Weights of a small GPT-style language model, trained from scratch on English Wikipedia: 2 heads of 64 (1 for keys and values).
MLP neurons of a small language model. Each row is named by its layer, matrix (gate and up: input weights) and neuron, and shows model dimensions 64-255. Each number is 500 + 40 x the weight over its row's rms, rounded and kept within 0 to 999. Numbers have three digits each. A neuron's up and down rows have the sign that makes its largest values positive.
Before each neuron's rows, "fires on" lists the tokens most often at its 100 highest values on Wikipedia text that the model never trained on; "fires in" lists the words (lower case) most often at its 100 highest values on Wikipedia text that the model never trained on.

fires on: "a", "as ", "As "
fires in: "as"
L7.gate477:425475518503465546471567482497503468476517500487515484546568446532530487462502525405448487470527505503490509460475496542484491509483537483509517549519533517470436483536562521510487493505508512522488501468569517433526520489508525504464521524537495469460467459480429507556478516483531495557475514469427554477429492458469481443507527548491549441487427569428486511507462483506522540503475480461457555551491515506480436508475556509506591475501475487460501453482511443508536604466515497549480516478456534478497518521507511564552480449482514561549452523565475497549494530514604506586
L7.up477:472480496523467463468487503572487538499537531501487473530547488459554559563476527503461502543515443455489430469430507543525448487353562463553556467481466493502467519524547476508500437489523442522561482497506488436512511573521548538570458489449502519481524475469503485488453532513530547489516438499556431500544531536479489514526489508489504533526528514439476457558563504471536528568465456492499461570479580491480557473452559523416572505468484482499501546442539529498544481434461547490495449482499475513466454513525517442473529463506542493455563427538509525461458476474551512462

fires on: "and ", "or ", "as ", "than ", "ly ", "then "
fires in: "and", "or", "as", "than", "then", "well"
L4.gate405:493501468507477433523440456607492447536575437450507478530512479503439508498505513561514435466487508465487530539499474511531572435538550460430518512574479497479492557501470436567480593469462527470506572515500525509531486535522551474500490500453550528463475505488520516500473521478435547492529579429479566549455508482516454476521536553549526543523493454495538472536502532513536487419448408469531529498479520451495467545440422462422528487477508521612434561498462493539496528497444478563484561551501479571536529513492478503494528449454574476495444500515443517412493466506474472518
L4.up405:512496530524491434491523437606439544562494502492511442534447430442457477507538434516520495475526527455451562474542479540506474536465518496461493532515496509554523474541565497490452572498484501496546524452414553483469497551541545463491501477452516536481502535443513511430565519526544495493527494455469546425433497518460484540562449555507480506472510486489513461562521565509513507461485428434430467546504510436450395474409493422475492446457526499520601520549493482532455514557507502505531487445535411564521458516509450508454563480412558506487405554488520472463491552527374515504

fires on: "of "
fires in: "of"
L4.gate602:482509612530517504503501490494432519486546497489453442485456493487528494534505467514520497546523526386520535519513512476503491564534472491563482462509496406566476476508483551511461457471501502453554442523548549498488513494537498452465556513493482539467538491523468458410527562543488492505475489529515560484471530536430445521453492506447508488395493547508480421478494504540492514471444457474500513517499502518524518520557493573518487443534490480500489423463508508599516510462487535513570479548483474474487512496535491507545491439476486507594521461453622432537576536506527516503
L4.up602:549511552524492542504553446526501541512575523466475485542452518449508554524464521474541431473514462405488494486517554481444492496458470529459432452490537470463494512444512503522441495407444450590514467489473525505495501540448469452484486528510487535531480487522467446509543491497533508514473501541462550488527467502453466559503475476424457513477503467554540384543507556568456516508521457493441450458469583562475356532598488475532556389581507478546487541496522476479544501457517496542477496525564527455562525517530474446454527584520484501520503484483490530483504507410471526498

fires on: "an ", "An ", "int", "inv", "ass"
fires in: "an", "intersection", "massachusetts"
L4.gate914:470546482432501405541450455552470532503523548434538479509504562533465471582516427517507495527515464557486477445447470523531490463486485497481491492405503530471538526594504490478407478484511415505529555495524586482562569494521525503516550483457426504532455498434575501416498500554551453464494531479516511511578518523480506538493502499502508458477464491487480523513494545468477452471521558429476547590419590497495522575435481498473512528527520467458512472486417470487463478477507547562499531495525519484476438477474478534573504494540513487451484469518505502506527540515438573457
L4.up914:455435467522504452475464467487546518473531516506577519501527459496507488471421500459493515437561503449515478482537532474481479475429514511514467559528432500553555539574497460448462497413535507511435515459494470538490479495525551468553545461467452525481496417444500498574506525464539488394472539464508490408539449470504523443527480544546495507555541450496448485494507396504501507438531512570553527510433440537484427468495515491512492554475495502443577501467522480470524553489466485496554446501473528514424525490500471532512510577454461524558471453472524496493458450449522507467

fires on: "an ", "An "
fires in: "an"
L5.gate975:515462574502503413523525530609511489573462533543490475576429568536480510541495527484420485592567518466520481489514432483523522570525513439467482408518459527516469491558494514504518477479569470533467523457494494546507502505507508518559556460514459475457546495441488490479488479498578513534517499452474461454446502467580548496511515508471490515507530474490470534495520468510562460455517551475495509549472538546480492549535526496458527560534465548440512453493496528583444519439502526571441486509474520472502524393462533496550495504500437399492498447519493473451491468500503524380
L5.up975:518480491515403552509470506506490479519385494499431471555498537503506444481505499437554441482547500403506500508484448504548568465460491537507458561471499527519485464578435523497494524487533456549470473536477490485440501529567431461509540492464464512464517576474550464467509481496560504518502562464466492533513470480498531515538472545540470463488567418538515495484573522447511513518540495444509456492482516504484486511511421487478470592539459488432515472531528467403466455490498498534412488572458446447444495440477503479531415468468453540487465522476546494487495515464479583430

fires on: "has ", "have ", "be ", "onom", "had "
fires in: "has", "have", "be", "had"
L7.gate805:438418493505502507502451492497528569488475535523436513487480482481480571434431482411464392588533471549470498532493463483567555552489423480520442469548485559553442453471486499455370462542463506485460472439510459489515552537469491483491544546504492488531523579534475585534531493530476464483485539558471542563480496501472470495490530535467555468481491470473501457502516513499537416526483533474464501552526544409574476433518463532536438488500493534495483540518499460536459430448538546482473522533526568565566538422456445503463508456510470526508526488515537525523488554476478501478
L7.up805:460477570469493432466576455504434527497473548559533481435470499503516569546498443476499460554452410420446485455480487455466463500462548537540515590476483549496468472496510525574419436475554452564456529596559532483487530528451429465505542464509527495531446490465486527449473519444514487473566526499515461513497517475491461545493499527505499497467566501522575455503482528544489462499481535473402550507533520481557498502513520528472475476499488498505584584456537446581531545438513553510416489603526498465513494480546599483489499523493502511440475587497527385519491579446449496517

fires on: "and ", "or "
fires in: "and", "or"
L5.gate473:545485543493444537474480413471450558473466513393481460468459551538516478464497476482500477571539486448510527434507478466529535477541476505471511477451459473556511452526520519499534554459530463534492466590530461496570454517497543488471476524535451549522542486499532531500428479491540471488418529512471472554426491453570456436473525541489467549489515566503501488547477541469524509453526520488400541407480523485481461540439526563495467484449498565570559572572490454515476487422526475595515497509505419533498598501536494504461506438453530519478466469466444460504480539504507543473
L5.up473:553480438496531521496470489507548543519481531477528546578493502493546508577488488449493536482490496554471415501539537522444566608519457506515455471540515435538539509485481539604501486539435548537505534568543534482493478542582493452464482494468454495490465556482476517520505522448488463568513466548468499605541477428491502535531525489523495441469517464537454542537469472505571529498561459539557482490475469500525463484492505468466485543447490439546521491510422521465495482491520519589550564476598526476514504504438472555508470441407492533528453562450484512494443525488460410513

fires on: "a ", "one ", "A ", "an "
fires in: "a", "one", "an"
L5.gate13:441564482563452520496492561564449499536487498459496445464456459495518503497517537530559475492513504449489516506515457508485481536498453492528472492494499343524493407603511480508605535494479423455466495441543439487398445458589566552521534508465475541490538504509522525495490489506550489510490486426503492494507473463536550463457496484477484478543483488474498447504442518513513565461492469427503513557498454559538524514520507448529375544549560553510417500494546493544448451492513466504542514500520535509447556435520572498474508454491563560527499476501452546474491555443538530445
L5.up13:521544507531451519546468556532458531488502554442448475476441565553537535516508480528454429497533524516502477516557474516458527447454476399495507478450449519527488467581512514416534529568402422473510521443494533536524513576463536481455517521476393460503559541520498545512433460427556558561500474422566518498474465454538488532496512513553514538496526513508498458544508598478514475524541479469539551541492519492484543538484479441560444551522512553444544443422476489498477493537505495526546494530478552450485523549457507433524517477529450468482481466496513472535519502511535513467

fires on: "the ", "years ", "no "
fires in: "the", "years", "no"
L7.gate48:505526492486486461495522487538615432520498522546598492482374504536513504548473495530500479472499504488525514503436480477443528504551417471517467411404537546536503501553497456517459520537522546484462511451469551562563517427512459462468569516450470523505494463507485565540552458518554467520499522461479526512498581488496467436562571483479488484548544485514472573518521543438574484531536551503539496485566523479532545459477447478495461444581491497566505518488468498458546503472470463549554484485526484529469521588491497483486511430509458490567513476470516456570474514485460483556
L7.up48:458488463488552414418507516520414482464529535484481458457501536487441511521530433497489369475480519439579508487420433466523486447486555503483479534435515579487486477452530457542408539466484459458484520507512519568543505490482505493489541421539478442455478522497462525449516515563459496508493599528571449506427464483486525473513462518536528470507551550525385502502515452532532503534541549521484500486565480449501491470466492455483524509470580510460539457434453543503524432459505531511523463521477522519450490543461503537528501520597502477519525498494509526579502562498481523431

fires on: "the ", "its "
fires in: "the", "its", "it"
L7.gate556:464527502518495516441516441537508511465513516496531417510499474493464540543504525513494560465487458462503546552455478515509496499539543476427466460470486532475513578463522534476455407508455486545558497547533531432485398498523539491455562503431501533480553500469573495486460497405573432532549518439538556552470447568516504524459491446397469518521470544521493478535450487472448473498486484529530503492478486488480490459464501471464461537481481447530536526426489450539451485577400514549526524478512514493507543527463495519543457476530478524518433466476480457433466523539507436486
L7.up556:539487491478494549482540445469445425510472481484530496542484491590507458483489564500490485452516541512408480501466543472482495500519506467504517534440477507526478562521559574563395435517449436508537518493484477488518537513502508546450514462465489441456595523455530572550518488455514496502518533551555558561543531546524547540473536537447451471473461526521515502560432463531483501433492481567520553513426472493487490446525439554502459519474525429545464447468492507464491510445535532483506468499577599565570541554540425451567461566579554533515494575538462508533494537522495488494

fires on: "at ", "al", "At ", "el", "ends ", "es"
fires in: "at"
L4.gate470:468494585588469499584460454561539482530470533515489512515526515476494525488498454522488437520491496449479533510576507533477547481563488458460526450532526520481464531535488587428566443487479470615515578517508510461454524465514474554524503440561469452501527494421512484557512558522461453534500512585500460456431464478475499525527503530459473464469466501411491431482481441474487488517495589498428466505510461554466518491535503442488483562470526550465569527516542519535453507472515492506556527493570545550523527498514544446547551505510521514511524410483457507518573541467541447503
L4.up470:435448526477483545569458525544490449570506566512469570474469542489467481511513470518511456516531486447548558511593466488495580492507551508529517460522540511520487556451581487509586506514492570527432574495535475485526480440520533527574489521496467419459475569552560483564452512428467508537538577544482487452471461465562488527507502496508450516549519470528500476513444494568495476550539486532590561534486544514456545490502489439521555557488579530516523476457512501519523504440509493542491508585563526550481493457481486489530554480530452476462528371444406486544560550438495501490

fires on: "and ", "about ", "or ", "first "
fires in: "and", "about", "or", "first"
L4.gate41:555542548519479461534459511468505434537557426480471497489465487561571472561523469404418444486481517526445457549491558489467537535485550503512576484426536501508475508418516487504506505471529481519464490481535364564537506588516478531520530483541536505471552528426490437531588470422518497543460469488579521542455515452525455496525460549498506475487525536494526442576491516553529521477537545548507540520510464532470472480478581484471470480516505524552505523406602527439507482508503493499518485514478462558521535479499563534525500515471413465443475449503459540517476478445480422495
L4.up41:547562524469443534572475504529544526529460405489519541510518477552552523499488477470446468500496477476549454548495556566444478527479490443527480449550566531498538409535511492566460513491559475513467463564540561578464417500466500504540543500571528532429543522447491469468553463433459464529552482490557505482522529557513526520553467500467509543542507530485508467598506435559537489475494551484541486505479431513503468501505437496508489454565478525491491447515620431563545485498477523525559451561531540565506580453469498522485534512451520494466464536496406519499533522547551433482

fires on: "202", "201", "200"
fires in: "2020", "2023", "2021", "2025", "2022", "2010"
L5.gate486:408567500513519558561531468602518467522446606504471526477574551478547484447479488448489487544455531519462559519561542519442464509556504521521506474537538510462527522482489482504563498467502490487565558461455545538465447517484475477497508496511460450471465522541536546500458517537543561459506419471552441476506464618515435521527558484554461495481527495529525502505545485490522542508493418511531576509484537511454491429528479535487513502536469464442534560458591528528532567492419460535524486476532471578512451432481520420521452509499448582502503549467516485461496458539435448542
L5.up486:504538560560518469523527528487504509539432497456527466433503492475557595452547534517485569555466459454537491402507473546480468557518437543496539478563485496442528534430456493475603529491486496446516514517508471542471526585533504480461477506516535511513587512446480476514536482594443432602447488451500506488491438510431471530471471494451521521495521492537505559497467462477520472517477493554481524527502505525503425569501503508466473514497515542536526510515461552540475537470540543482467495445479453473472518458539463513502474514493509456513541447505456452543444532507573499536

fires on: "of ", "able ", "ous ", "various ", "long ", "many "
fires in: "of", "numerous", "notable", "various", "long", "many"
L4.gate174:501511515536462481523428552513508510512536490551625435521539433538531544407489472526477483455515435486464491437487470497533568555514444449457471452423491483513488479484519531492524507485482551566577503451501542458481542513517472478480535470500431512466527545515543593486498501579539535475467486545576507460529544548536463486482470522523593479437449557457490421514548537550495475535477523497468439568512500553474576476497549478475422470495456487470529481540503453510515474499395452484578499460461537608557501448485547496434495496449531522577508504501526460515479539424577443481
L4.up174:437532517521526512491449495478488521499514585499466523479551486522493562491461511510489421488519478480549398521438491488434518517505447487468487529500446529529508540445534458517526503439489489473503493504538540551510501536444508467537513558501476572479495547493553517539469516484520507464449549417474518499474472540489436393487543459544503524586510507451504492467477502560567450465429431505520546502556475472509477521516558542470508493531502427534465446566493488537485492536419522517610499560480548519558512493550566464477436469497587511442481441526533513526532385428526477480

fires on: "at ", "an", "At ", "for ", "over "
fires in: "at", "for", "over", "meaning"
L7.gate62:458450510510447507504596454490508491554522547483490525490465511480560565502473522515509450525541485513459488554541478540459462487436469408482488493487562516572531495476573524419518543524547501531506554520478463517470521560487534486500512549554442487481471499413597458448429516420516561514527495536523377450513458529466454448424413504430496493526561483469481528557472557527489522465506510553547551530483488530462485442543507473512552500473461499450579553487494517490524521513453576455447496601461620482454504516552534479517464542462501494523481522498544545522516463528546462510
L7.up62:485542538459554530570504472530490453562510471495411563486480461397512506488464466509537427481495499624495579495521488571486544516528603531537520477508509531455493479498490496439523496508508542485434487455456423459484485524501587466549478480501518480493417548504526508503491564459510500402504523508514525572462444507505556487495548435477478529473508455499572463482495550505475539514463516491517514425544477544528469503517451492538537514428536544440445518496478447438550503523494515533490382492534537526457522519502555550454526462446560490519524503471551520495548534492520531484

fires on: "and ", "or "
fires in: "and", "or"
L4.gate584:516542485483485486496444538483508541626520433481459509422492492504432502504468511512461473454508499486445476515454531474481494477478548474467502462514452505504481543544536492525561551523472513482529477553511494463440463462537469482488483522514465513494554509530586461494476551587490571500468491533487555551470544497580467555530593492488538469484434588560433475519448496469497467528529440484463470522441440481510501557491498474510539496448487485504496540444485557504491519484522579460528479504540550475533557460410541531524446465469532532508509473511461510467519511540464482439
L4.up584:551492538482584494560532501493495496492439473510536472482511458474548467485578426510519496561556522529546494528520503511544523519438474460530534518470522472490474469544493481586536513503517449515521498492485520418510503541516514495473481534457487486438448459477546497450593520450572564502454514458540529562510504489526498528524484575498479518514529532561521461512452465516559570533558465464543568569482573493513512530522514439468514545473470528523521592517518424474511544493498564529538496500517497519501485501514532518524445491469545563556435492519478503504438528541542515524

fires on: "at ", "At ", "á", "of "
fires in: "at", "of"
L5.gate1009:446504491502525461503500438421490478460452534437504511547514450489548499558503524586547456513518350472520477513523481449526402516524463477447521545491483509461529540432430451446541513486554492472474542492469441492504532501434525537518460527570475502531465511506567509567578542505517505466487440480471524537543541508497477463475520507484505498531482431467511588482451451534477479538513496464508556541481508515546477476561490525524584523527499504511496478443490456552479607490512515494559543517487504516502481495594518476468456462408468484586505430539558482524529482487495435577
L5.up1009:479515547503445487524493453566484443525546575484546515512583504471517488534508509535565418496561559400520477488503554479549581516513474466492512519563531431465524540472524495433548515509544526514447448547515487507444448495516540487473458447453548452461507495592579505501500485531442502520497472483452485578478535473495519508523520483546504474544504500450526483506475488562501518553480423506458485583472431539489442438610481464505503461466471479481496582500408481488569532518524485532523474522543453505458425490480463523502552502461477502502473495430457551436489531496505473537

fires on: "202", "Br", "Coun"
fires in: "2023", "bronze", "2020", "2025", "2021"
L7.gate335:521531470545493446583585527531572521472487527435465506452477510538493544480536538536475451483520456491456481443530449445516521548518470443552475505507518592530556474429462518558414476496434484431504426489534475505526409448550487547449528509499510572458541450548478556492416437524481452566472502484559516533565521521549503587474495558468513456493513524580535537501483567485502540545529450489523541503453434531502470486451475501526513509469505513503479512504532454490419531539493540519444510454503471473481568515469579554527528439479565482514508552515480491504477471469501387481
L7.up335:508519441493507537449470432500658500482432465444503474464572504432433527479456457461463521512521537444504559498453573513480478490511500477475474466500511507522485540530485527447524523468481484484515504434558496513480477561533477477501533513418497447511514443463493457550447484530488473432524474498527522547455521537452471539424465527548493574449472518627639482460506509477561509429448492583477442554483481528509539498488481499536596481467478489489533459488510484574579561539517521461480480566510491485532507448485502513507482487453519543543464562523467428540509444490460476519

fires on: "after ", "After ", "before ", "had ", "when "
fires in: "after", "before", "when", "had"
L4.gate144:500456431502488544543498557477482523510512510477532459462524499468478511585496544507547549461457519498478392490464453490470560439475482539498524513471502541534485567548456514464432499516591487450487523510452508538474556552512465515480444474532446514487467483587498478466519516458528520534434540444538517522502510537487530523456496479543388497525524551574516464558469475489563432507462610527537532451492522500483501462526534518518481499549499475477626550530486477584443551519571477506587571461515440578445484472512550536492560470517576428509484487529500491518501549485430449583
L4.up144:485509458507510525445467526439497529529508562456440502524465485437445450525475556502484547432482511436484435578516550519506500485440482525534423526463532529605478538501418478596374521485562494508458517504460493456463519529571554508532493537575520527490472535528510479523439505482542515458459484496504533505455488584523487529465472496527459486530561522535493505541511525473514428521471548531556554511463500526521441436481492538531533533539449508505506483486525503558484478559542579528538485462448445591450446541536581516430532471466534554531491541527540491508514563488537502549

fires on: "on ", "On ", "ol", "relig"
fires in: "on", "religious"
L5.gate71:487486524492389472519547527488524564516528519452568478481393569506466493520500593475509584521473465480492473532464514463495465519481510484471478507493468541446474525563505445484433573453422474520428479466536529462516531502510425537479475522511517561560525482530534521433489460477475492493530534527508500515502525481491565558482479544539501459587482444517458455525487484472534554503500430515558454516500472489506535464562512466498511489497500465426570465444488479479412370518510554462487468599469466559481521471491487460438519488475475499552482422484436549540538542547486461516
L5.up71:526417472517440520562546551501541519501583480489530503438546535512569524438492535480487528476473582476514467526548599527476510432463507492476448488481480495452504534557520469465470508486479543474533594445476485473505436516497507519528504524535507509506470486514446530471582488472573448547496515516527406449435514522535511514559486534476520512564500492478475558516504484501529451562420551549519483522580490474555552507513392483456545537501478499543540576500502389489552453488568509581507473474485514537501552531473488500483480497392523526489456479521470551464554474508513494462

fires on: "an ", "ve", "th ", "rd ", "two ", "one "
fires in: "an", "vehicles", "two", "one", "3rd", "46th"
L7.gate251:500475446477558426552468498419418512508541429433501463543504454477507554516507541500479480522467582511522502474481608501534443509538546466569479445504466509546490498553489450489456456531467441539572558508471533510501503474511549432432529477475511526495509489442548513567529463441523477443492565514480465485476520452474453443498505567523469491470482598509513419494449559490522495412502491499424476531484513488496538511440543462408464519546468497563482529485480510547452453514520474564447525505547535491504585508460554621522520538522516489470511518509491517523475492519569507463
L7.up251:406569562518487468466437559504485544555464489516521496506473492504515499511537491432520499509493544464478502509510473603490444485557501608465483483493383503541513537498538559442421458564540497554506500559523477537594514558546517522503516472380546510513541517516483571541428547497515484488496489520495506511546523508533495503495480509552493429460490527529527472494498498554474529482519556479513459422515522545523519517501499486464508527517460504471498504462473537461465461531489426506551454399533440506462499434517536599493417494536437519461476520499564619489541466477467492528

fires on: "of ", "most ", "ost ", "spec", "Spec"
fires in: "of", "most"
L4.gate295:507500526506474480447418511436490530482475495509493480542413491507484467486581404550501539448509510536548578467586460518461474595514467513504542551399552482530486456436469525497473491469533445512524476444472530548505529581472473558507548554457422533519535423481474420491538491428505518456493550605485537468522489541479465495504531488462478533536568542502523485500488529428512496477424434472411552506506544498543461486480521521462561457471486533468492570453545565452503508540431537490588523451445507550544543527456486461524494501465537569548508480466537482564570510474465482584
L4.up295:486537575560572531455553468487487474484520478486492532525546509572497541544497445535491492493507521528535512466472476495498469488520522526480492477416465467443469513472518541552599438414431514502450501486489473498451543462505520506443515515517472521517504446503411468447496535487494527478525508461413458518489506521514532546435493547483510426502533487484545536492377496528441519516502441485439494501506504527493523520544458522491486520529512526505436423492545449519506597495526576550488520510492536512492521489532549552550533534521550428437471474565495447379513519491531497557

fires on: "was ", "a ", "been ", "is ", "became ", "also "
fires in: "was", "a", "been", "is", "became", "also"
L4.gate164:498471526494519527559496481496530531506437545507460501525520552507546506464633519506520499471450463511566534458449563560543497552496560488511480476464550522581427499494482541500576476548495558502562510493572413470644502456500468463422512588434519491556510570538472446451528525534460559461528556504527461457565529550507566515498506501479499514484427496460525465528523509478496507492482561463532490550601619510535452489507514492453451440546497502544533545546462523548528525519504518498545500531488401489508487547462517485563521537463519485494536480493500547455521431522470483506
L4.up164:479448516437505476515506500587497514505529591499424511507488454443510478509562523505541461478532489553501477429467483460569497517499447502446542509502582445549482479481459441479498496507521467558524465510493492547494459445449463524496476544429460541502449483542482602520499521488432520457478494535519518531491503501440520584479542493564444507473418472551532508470490494468549442459451494508539465583620534539490509512497547538488504522549464524538543540535479549469475565507528534580519438503495484477444560540560520495527530463548517445481493507488567501426424506525458489510

fires on: "on ", "On "
fires in: "on"
L5.gate604:537419498570511513537568531548473468523579505505508528518499441490562468457488563458504522497433491517494462542518516431463513572461499441495495504479501592541522401495507575497491496490466378459504534474467495497488530498485546531482492539531396573501499575546486529460529573465526542439496535524525481510496444423523513482383542521517468424543532525543445473594485552534501466489547451462488523564488549554449478465495510503532508512486449503510515572483552514582500496458436519479559452444471480478454512466494542497409462522513446535525463437537518551475501521546542476546
L5.up604:541465485591455511456537475469522520537514462477388447468466469477521412464488500445547524409499457517418530510535554490529517551529553541508520422471536493480539482458492443504465521448495464485522534482538532500590463463531447508489491525509467536421487510546460606503522486434469505437464490509545441479521557487531493564438456535560500486492509533526477505523504412561495430518503502478443542484531549473442504513419480524486492501532518544461615540478580511457492517494538516493515499527520418438426496492602532480543550436518488413522525465496473462496501537550533494525

fires on: "other ", "while ", "as ", "though ", "if ", "While "
fires in: "while", "as", "mother", "if", "although", "who"
L4.gate761:559601556475456485553438557474439484522464483489489498559502400496569510489443499528434469361528557534486492466446493414496496417481526485482538545511544530500475498545514498489495571408508508533463443490488520477579484542511508495485502521574473490484498476484468529539435546539492501500461524520520485540558502529500577509426484486492547506515420466519473496484509486498568468468554442459471442533510515376485473479485473510508500485532512544486500506457470485473448500494518486525510538445524508538556541464525461421482510465499540465475477545494471451532549560479530480439
L4.up761:533515527477405527544448467558481455445556448460497481506519456494472492467529558527419528521497464475467422539403493538469463515465518440514525566588530561554460520443424472443484490553435552485436466524490513493557473449530469476445440409514507422544504452490527494497506530487457495462457586532498480533564515503483504529514520474451474513536518492550467531475563487476435464530521466471520527574436499455451493502463482511480508599529529532402490501469480434584438490426526488557480495521523454517517489517517495494431519466496502568501470562478483415472440518493471478438

fires on: "of ", "for ", "and "
fires in: "of", "for", "and"
L4.gate751:477500487501542497513466577511541574494516504473491424428482492534523467512482515489576573471534478497458497556500577507481510488473465469480528492554558519459543472535510467453550558502529467470410491531521471534549542530532462516554487504516503489569495461509494559523454426507436568430495574579456465492527488524515452577546548531458427501540469464476477480474528558448522444462474462455521545524507517547522508504477486481413464525584446504471531559528503456494485540535540487496504483548523485518441471488435526546511445582494527519523490519528514496536404502401425543501
L4.up751:498499477463464530498426490539478557494514534511543494494508494488471423519540464524490467487486491543459505545498536530534510558494451456544511488411550425455484455530519414611544527537536502576479506523492568513559499543520482472549525482455545491564481477438534440509521586506493550483526526590441544547565499550500543490571492477493441442443505542501562495445548534479474511492564470519520520505481419457496526474497534439436504520578553468483488528470516534492501490506539500498474505470471435479421564484593493430596510475459523541471545521483523469499523493535515522516

fires on: "and ", "as "
fires in: "and", "as"
L4.gate683:521397501499519423473566528529519480480511477536480430533450475519477440543365474458494515476463522500487506446482443502530544453508589471474554421574520584520483506427499453508437557448549533499478530487488504529549541471398521482432473527550494482505494497513447535506482492539443554491490493513510487474469540422409421538578489458500588462461433476504484472495513549483473499471485459509464554436506524475517488491511525542477545498514558507546475553443506489473498501510503476504484510535445444555538530449553462514532517546588516495486426487525477458538481499525498535529
L4.up683:465547487506446463451542476471471496464518486529485588539517501504471540469539532580486562450440461509523465571513515496520423531495470429495504428474528451497545551568529647533542519558466496535601460539558522476499470511491504499499497517528503511540506506467487472498513541525553502445503502557533506451509501550518531460487504478585382509502466529501474557526481525548538454425395484518498464508412447452543521582500507520465503547464464518455471556519479468466444610462539497525539453481489484521557481539441452472471497518427516524507468462452446511503557468524426459374

fires on: "a ", "b", "years "
fires in: "a", "azerbaijani", "years"
L5.gate883:479522453512480463562514562481476527545443558492545551508527512418524495478520475532441536537534501536532551520556576526479545375569518514417435488499571490459522490567486491466489476549535574459531538503487495513461545503522483476490566529464490453541553528464572519466512485481514480507456483459491512539475573466482540527556446481450615439530546511511572501473453539470519509477502530468472477513530531509537520536511521499443463483487551520507525456535507496495481507490505458509592514474500443532509518493488513465566491485512587435399515479477516450456525489525485516540
L5.up883:485487497548549596523526554450517496492561478453580459448534502519483480564534511537459466540458525585545497470558506505537544465560548487453528429526457419536487522559538569474499516459518473518479507514569542518549471524470471540442497504520430491484517585402511449518499498540469517500434542478515508584489513546475449492484523528564509525554619543523525475496429542448480503588487459485511469512534569465543506545455394523477550415499501520556495510516486435541484530522543460518582550506547398476462568468527492492460506474530457500470413436542518542501501481517528507532

fires on: "had ", "al", "have ", "giv", "tal", "ran"
fires in: "had", "have", "giving"
L5.gate64:481514516496515551508463485565578498503509528456530492510572516540401499515486495411463471506510529461555509544501462543509552497639566446514479403471530437534568565486501513474430458499603485537449512431507507496520470488567479511436486488486431509516498477495571525478511544467513498451513515475486461517535495423530528437536503526576460513574544491541547442551495390458553477497515483559594520522547495449474494443467556540474506465429462517487441511500498502503538454481481551464491548510556534495501470543523532462429559511506510557510515489503517491473498457491510579549
L5.up64:522479459513453516547505552519479504508552490435521482487513519495489521481460476486517439443494574523445480589521462570515464445498554518555436525457474527572432470489484509470448555446510525439448491505509512518574497559505445514424496510505507474516415535529538431437402496532469527564539481531515472571549512522543509500456518546462520525535519464517430541477467557472510557489423539546429469509521513556438498430600554503529509465476416467546555575579543520541482494490542481457476490513572535462462426561478559516467520472526433581456422495522451505490532523509480480483